{
  "n_layer": 8,
  "d_model": 576,
  "n_head": 9,
  "n_kv_head": 3,
  "head_dim": 64,
  "d_mlp": 2304,
  "vocab_size": 8192,
  "activation": "relu",
  "norm": "layernorm",
  "norm_place": "pre",
  "norm_eps": 1e-05,
  "positions": "learned",
  "qk_norm": true,
  "attn_scale": 0.125,
  "bias": "all",
  "tie_embeddings": true,
  "parallel_block": false,
  "extras": ["capped logits"],
  "init": "uniform",
  "init_std_qkv": 0.0195,
  "init_std_o": 0.0242,
  "init_std_up": 0.0279,
  "init_std_down": 0.0279,
  "optimizer": "muon_hyperball",
  "lr": 0.00878,
  "lr_mult_qkv": 0.5,
  "beta1": 0.95,
  "lr_head": 0.00694,
  "warmup_steps": 0,
  "schedule": "wsd",
  "decay_fraction": 1.0,
  "decay_shape": "sqrt",
  "final_lr_fraction": 0.1,
  "batch_tokens": [32768, 65536, 131072, 262144],
  "seq_len": 2048,
  "doc_mask": false,
  "train_tokens": 807100000,
  "steps": 7483,
  "dataset": "wikipedia_en"
}
MLP neurons of a small language model. Each row is named by its layer, matrix (down: output weights) and neuron, and shows model dimensions 128-383. Each number is 128 + 24 x the weight over its row's rms, rounded and kept within 0 to 255. Numbers have three digits each.
Before each neuron's rows, "raises" lists the tokens whose logits its output raises most directly, leaving later layers aside.

raises: "ologist", " winner", " footballer", " wrestler", " composer"
L4.down1499:146168143104088107098129189107154075113122115109105130134173164128116122087089170129093165090124155154125087107137116134147122122097119162108120101123101110146155175124132117129122108133127155144132109135131096126141081133114120127103134074154153130146119157117159125149156105116119135135113114154102104119109140118161111119134095110165149110086148105148111087060140138140178145179123121157097137134141139188090140119150098182095138159081133173108133078131107140120153118165126129102110062108125132092112128140170121116139165104110109146128143168149101119134146129135115125109118125136101156127158120135133168139174087140073119099129155141161113113142108106097128158085119137184133079118126124154137111137148157176153100170113130133107147139121144147096133137157164119

raises: "ipped", "ized", "ised", "ped", "ize"
L4.down1994:147115129150138121113109118127103137136091162112103129133160151143138101136127151120114086143132147119132129104119166116124181109156159171169066129132166109115125122125119137112137128123099090139137158107130080128145126091105132104127115088165103112135154142171159138141091168154148144061127165109135102133165105121087165109125103116120148118104077128143127123122107088120096101070138162134107131127110150104082068131156126116139115157138128160113125146167146116144136086091122138127160145133131151179137146125157116125148131117127097125157121140139148122133110158145094144140160131094161123143124143090087143078158131194140115115116127112106131119092139137124158145114139087132076126166127059140091127092122075150121156133118112147118111115137109110163156109128120132

raises: ").", ".", " (", " \"", " “"
L4.down1509:126091124073115117122112112123156148159115103134085141122172163153095169124143118143130140124153129095126118171122128159154125135159133160114158101160112114141145131079121109098151136101116095084093077100129119134150125108138143164130144117126104099121152182102070114127114101176127174184164124127127144150123168120113093117127117127129120143110129173130149097135074123130107150119149100129122100081099093128166089090142110147103112116116102084155075170130095156138130161145174145116081133133112143116102170069146136123146172136065124119100051144116126097149133099149080155103133149136154153105125132143125123136137129140133118157184166122157119117105083114119138135177150142134111138139127157148144108150113076102121153104124116094189126129164091125141108124141129122

raises: "ize", "ized", "ised", "izing", "ious"
L4.down2017:158152075115149094117170153151128139160151128116122131117169098157102143130161116099140097115115127106103094115114160155119146135147168110152122110102112126115100133095108145134164149170077112089113085101115194119171122140111152103152076084107113141135117105134119131119114144156144112138121107093166121093113141126122140106111136136146084091112100148178096132111137117118144135112177153149117135104127133119159099168121159060143150141117161081134140149149177093148129129100114141095094165128159137114162094165128115127160133112150150177136138133134153144111080126169125134134091116118119108108136095078120101118134144105098096087125121130114129085144122145104131127131106126125112078131146168146103156130102117145162123121099136168097120089139128141124137112111132117

raises: "ologist", " wrestler", "maker", "athlete", " god"
L4.down2153:146160112121108156159128137182169117129136134148089124131105153083133115133087093119119127153060139187111134099158184101139114124111112116096113132145131148158126119136129133090154105111105144095099133137150137152104102113132084096061102051135135133121137154146151125139102103128148105104136100132132104090123133084137119148099117100153160116107129156114112113093114137116134117136107140103120141141159113163090102155204132123132135139127108183136132124109105149139138108148101129163084147106097153099115121169193081174124147171134137099120133145111119146126121114133110159147131154152050145116130108177126098117168155165159134069159135114117088140150121117077126129124134122149132085106140101128109105117147170184124114113103114090150145134096144126108125073187114128

raises: " $", "$", " cost", " amount", "approximately"
L4.down1245:121135111164121134110135087148132111094127126118109115176121122126167123102111135134147146115126150140152141089135128118094105141131125183148102118131119123145147157135154152137141129167134111127136115135165123197137117118148139095117120124114163153100109113107160130145123134128144141130134132128123124163116132108123130086144168137124143105144117151091117139137123155142144123103121133138118155154125114125105138133128125089114142171126173181107141087134116089093157111151092107179168121123189129135176083120150138131095106094116115130136109127118141106148115115104116118101122144158125157160124105119131171143115142053117151142122122108133150154144094108133113150140127103098103166175118136166142096129139130129158160115128150085109066148208087118088111105178111135

raises: " Top", " Singles", "×", " chart", " Chart"
L4.down973:136114147142126105136112141089082145166154106161132167118116152101111111120146098132158142110159145156110094117100108143087130128165202152117159130135103101153171165144164129153058093107139156124126109139147146108116158108128139092090128123061114137101100120127173131139147146160146155142099136138141105116155213160175125140147167116099130145151125127115125164121143109105138140121093150148119099094143120129091149148135127146115148106131100143101131117164130129130159135116113124110185136111125098113118114149106089133144123137134146101142114133145131137098116140087155172120136139136078115127085117125156164072134138110113151144097125067157141129087133112170093130144095150137124142185114121152158139128155141148134118189092106136155147112181180110142094110098166167

raises: " them", " others", " whom", " things", " three"
L4.down550:140120154141110122143130096109101114140129127120128107171112154164131127107129144100091099121142109096115059100132115150133158140158142105102137121139111114093142152114145157131119085126144104106161145100114109106121157104114118106105132098115118166120110141081130111147107152179117092076090115140149107120138101124126133146111158141086114085170113156112105121134118123113107092103124123114118150133107111108111120075132140149177116139108123122141165105149168122111100147142107172092142150142118124128091112127101147180139130148123090142147137166081100118117080096138123111101108154130144139111111137125108138089141136147125128138150100149065104152107127125125151145149177147059114138154113144101144108141138119119117117141135153112094125121157154118146119157136133119

raises: " \"", " simply", " “", "‘", "the"
L4.down1197:121126121100110149090145108099125130123060148106133103127104127150134121116122121140117150147112178114179150166105123115113165136119107160149114125116129153092139094155058123146130173149134110118125068127123090142082111133121128103117131127103117121123135144128131109137171129127106145113124147098120149147132101114166165129144161151083136137089126116125147125112118100093132129148148112152136128128146156140136143193147142101102116106123115127140138115124122139128105158143104129108093155120107128140182153181122127125079125131132116161098113127117160125108103113089113147163120134148094116111146123121147162141155156120161110155151105126122122149132113101155144141112109109208134095113127114100110113138167138107123154119119156133124172122135126144106145098151092122

raises: " songs", " recording", " vocals", " guitar", " piano"
L4.down2100:153147124117138134143165116135089112157164096129143125111111154158130135148163088123135139102154142162112080111137079155154141122138134180092134145153099134141153138142118122169086112119127110164121110141136125078095108109175106143145145133121104147125112123133147121099160140130113125158056141121139143111143140137130125147148147115107093146202113146114129147128144140140120135134105160163131128084127104104133158123159129110079131137092119164100117130144098107138134122118127139107088140105128147132110141135116127139159111155105127089134117179161155142145128100097138133146086121078146102089162119127148150091146152096132145132108119118173106102169114070096137098124139127159094149131123148134124133117100147117118128153085136153142142132147119101129097113113145144

raises: " \"", " “", " saying", " writing", ":"
L4.down285:129117134108124172170129136095112150102124121131141115105105120150119122100143141178173145136117104060141163148136149133111162125143078143104106108106147142119108111124118108133124185156163139153132090086130111145090108118115098091158137147124165131100113167146124123105100135115114137154141096107158126102115121118138123130133139135103131124125144129145113114158114086092105159183161148163105121139085145178122105121123148147123134124151126102111128138153125116186140108114154090110128140118179154100102143168095115149150145116133082121153109160084125145124105120118165110124103137092127120093180134152114127146147139149171120138131140155120123141121139100109124106120122191126111093129092126115115081088124122131156169113123089137131127109115095104134084122106100107

raises: " course", " days", " years", " weeks", " beginning"
L4.down247:131109109134129165115116138109126110127152106111164127097130112116136126093157089151140092102166131123127104072144124113128154089163163129126138121138109128150158124153163124152081127129117136105174142132129146136100113165120113144146157127139120091096100104155160113151174097119133141093122120157111172120165139117165143117143124133126161097103130126130115093124084085135122131140120110111125074132151140133115121077126126128131143112098085134101122144086159135099107142115160154143116146159109101140096138101151165123131171180110143143137145141116159142119109146122130136141120122156160078108097143122117155097125101124118142122124097130129128119129130118122128138155082129142118109134084094101153108102108147134140115115123175137163133131148183133131162146115143103

raises: " prison", " crime", " murder", " police", " cancer"
L4.down954:140123141154139144116148121110116116140110119168120106135117151200109133100127113099112123124155060159124106093086083144129098108124158149144112115126169150139128160111130116101131125137119086141080112136183174116086114101142129116110119116145079092108148059137167110112116118096143139129113132091140127120128124100166121131171158136171146150091153129125143134103164096146160132132130154171134145162102142115119181145117187119112121126122100095170143136163131128094130130128137167170085106087102139141152149145118126114137126138097138124139141064109129096137120139098137105096116145100129130127148136105126118118158123116163150108169120115122140142088140094133151153092101071134121121101120095098144125066121117129106096126139076124130132139181129089140084134112127163

raises: " Daily", " magazine", " newspaper", " Magazine", " rating"
L4.down455:114141135121120173071153083112159124111099141144127101092135121137128119092139148168100149125147162163114131129110139115121147146123120130166134095128162132113117142144153168096090128134072213104130114142118154075138175105131140131112174112131145116139115128183156122134094072157135150128155114151151118087104104119134158125146144141136164115109146172116135163146159112102126143100134146150102128175143146130098114112107119137110140119150130102109075123124126130141109137119152090083130130072159131124132109150110110128129099098126121125132113117082145116128140136083165134170109072118112145149147128122165112118120132135160148163156201081156117122127116119117137132089120106160141110135157108138140133142159146130107164116113145150171099129116128106137148082142104156

raises: " \"", ":", " “", "):", " example"
L4.down1357:120146104098109151133151119112151113107075131155142128100123117166137084135152094144132125139149160117154144140124181097151149132108108109144141115138148167133103115164121124130165131141143163120151128126102124172096129149142106097086119130138142124101121092160136072120085097124138131093144117098138126146119112115152122108149135120125119138123151131132089115105081132125124173132125132104108076141149116133101147139121101095139137146134136111110121139134103138172117096114137162141095116127169162110121118143099145090101141125154106110113121162111123115147112135088136131160120117124124114123099112158131166110139124137188116162154162132155127097094148108119105141093119148129123052136130113100141093146116139130078156160125127135133142116078079098150154118122104123

raises: " Bha", " Hindu", "pur", " Sri", "dha"
L4.down139:119152101116173138137179127121117112135139073185108162150168138153123119125135137089123095093145114125119162167090179166152070112102101129133157130127095102132120118118140144125154100086126145147109117166128124128074099096110129164164123127142110106122105143122153079122123048204153109141118117139139133148131161103121171141156124143132110106116137135093121120105087149086119131075152160099113130120102099162092153132106107097107157112127081128094166152125130127127094134139156112119143122123154124193136133129152139134141136096131106155131108106098123114137114137149128152140138120085112127135139106140128127145115102090157131115096102117157121169158122131148135126146100120153099103173160122108174146108119149072147103111089072100140117125165140170140085155102096189

raises: "rate", "mb", "lum", "ux", "ê"
L4.down709:082137128135108170080128153120127150128090117106132116175142131130108107098134087117138127111116084145136134105140142147151142160091162093139119159143133113147109149077155127123144100130136113111117148106111125137106109099101152118161160128148120075097088184145123140094133097111150100143141135129114113166154184116146115149113135104132127139103136083159124159114168101183123132160095131109138116161143163129123135117088145108118155168155130121122079124134146118103134127139111134120138151107136121140132136099116091123112156108143120127157143114146127134087133110109184171168160105116089111127114095069147135110118127081145155127137159149108125127160097124111087121095123151163144135120149148113085093157112170171107092163126163167119187099138122131156082156164167122

raises: " they", " indicate", " will", " include", " includes"
L4.down847:124135123113130116139115154104164106117083131116100185150117069113152112152133174126131147135138152106079133130151132107134114128156144124163141130112117131159165163128115124133088125136112099192118099115102102132113162115120090128114143132111119119173138120170150143135150118149164102128091160140157160055139118144134162136098165141158117106157150090134126121112085135167168097154122079092095109175134110142145148098118153096170159126150132194134165163130147097113100148134133077139139121116144136094139114136124146173128110138134139173119134094252126178128156125088130112138118118120107105098098133113093093143106154122099109155102109140142136098116156141120108147091131169128132089106088079135145079167116119111143136162145155117139138117142153100141141151118149096

raises: "ward", "land", "to", " down", " away"
L4.down1059:135171091084094150158126117147114148121109121156112156118112099108090147125109152135129136103124163131173132115115159201133132131081127141145133132101115127127119150103109119137077108121121118118128098153110121122186149130180158138173093140141121145116141119071078152123154141154125143133128115133124085075104087160100149136142126097132150117127118155124106094151110117104148139093137191113112131118142117121163102094171085164147151131145115133111164123119166133157123109202123113146159131146126119155115172135148169167138088126140094154119084134109089111077139145132113133098087096135101172142161139123149105138183151084150143151140144106125111120097168143135130163093128165117128132094157151121137117148142135123110130115117145145152106101129108131109143112133135157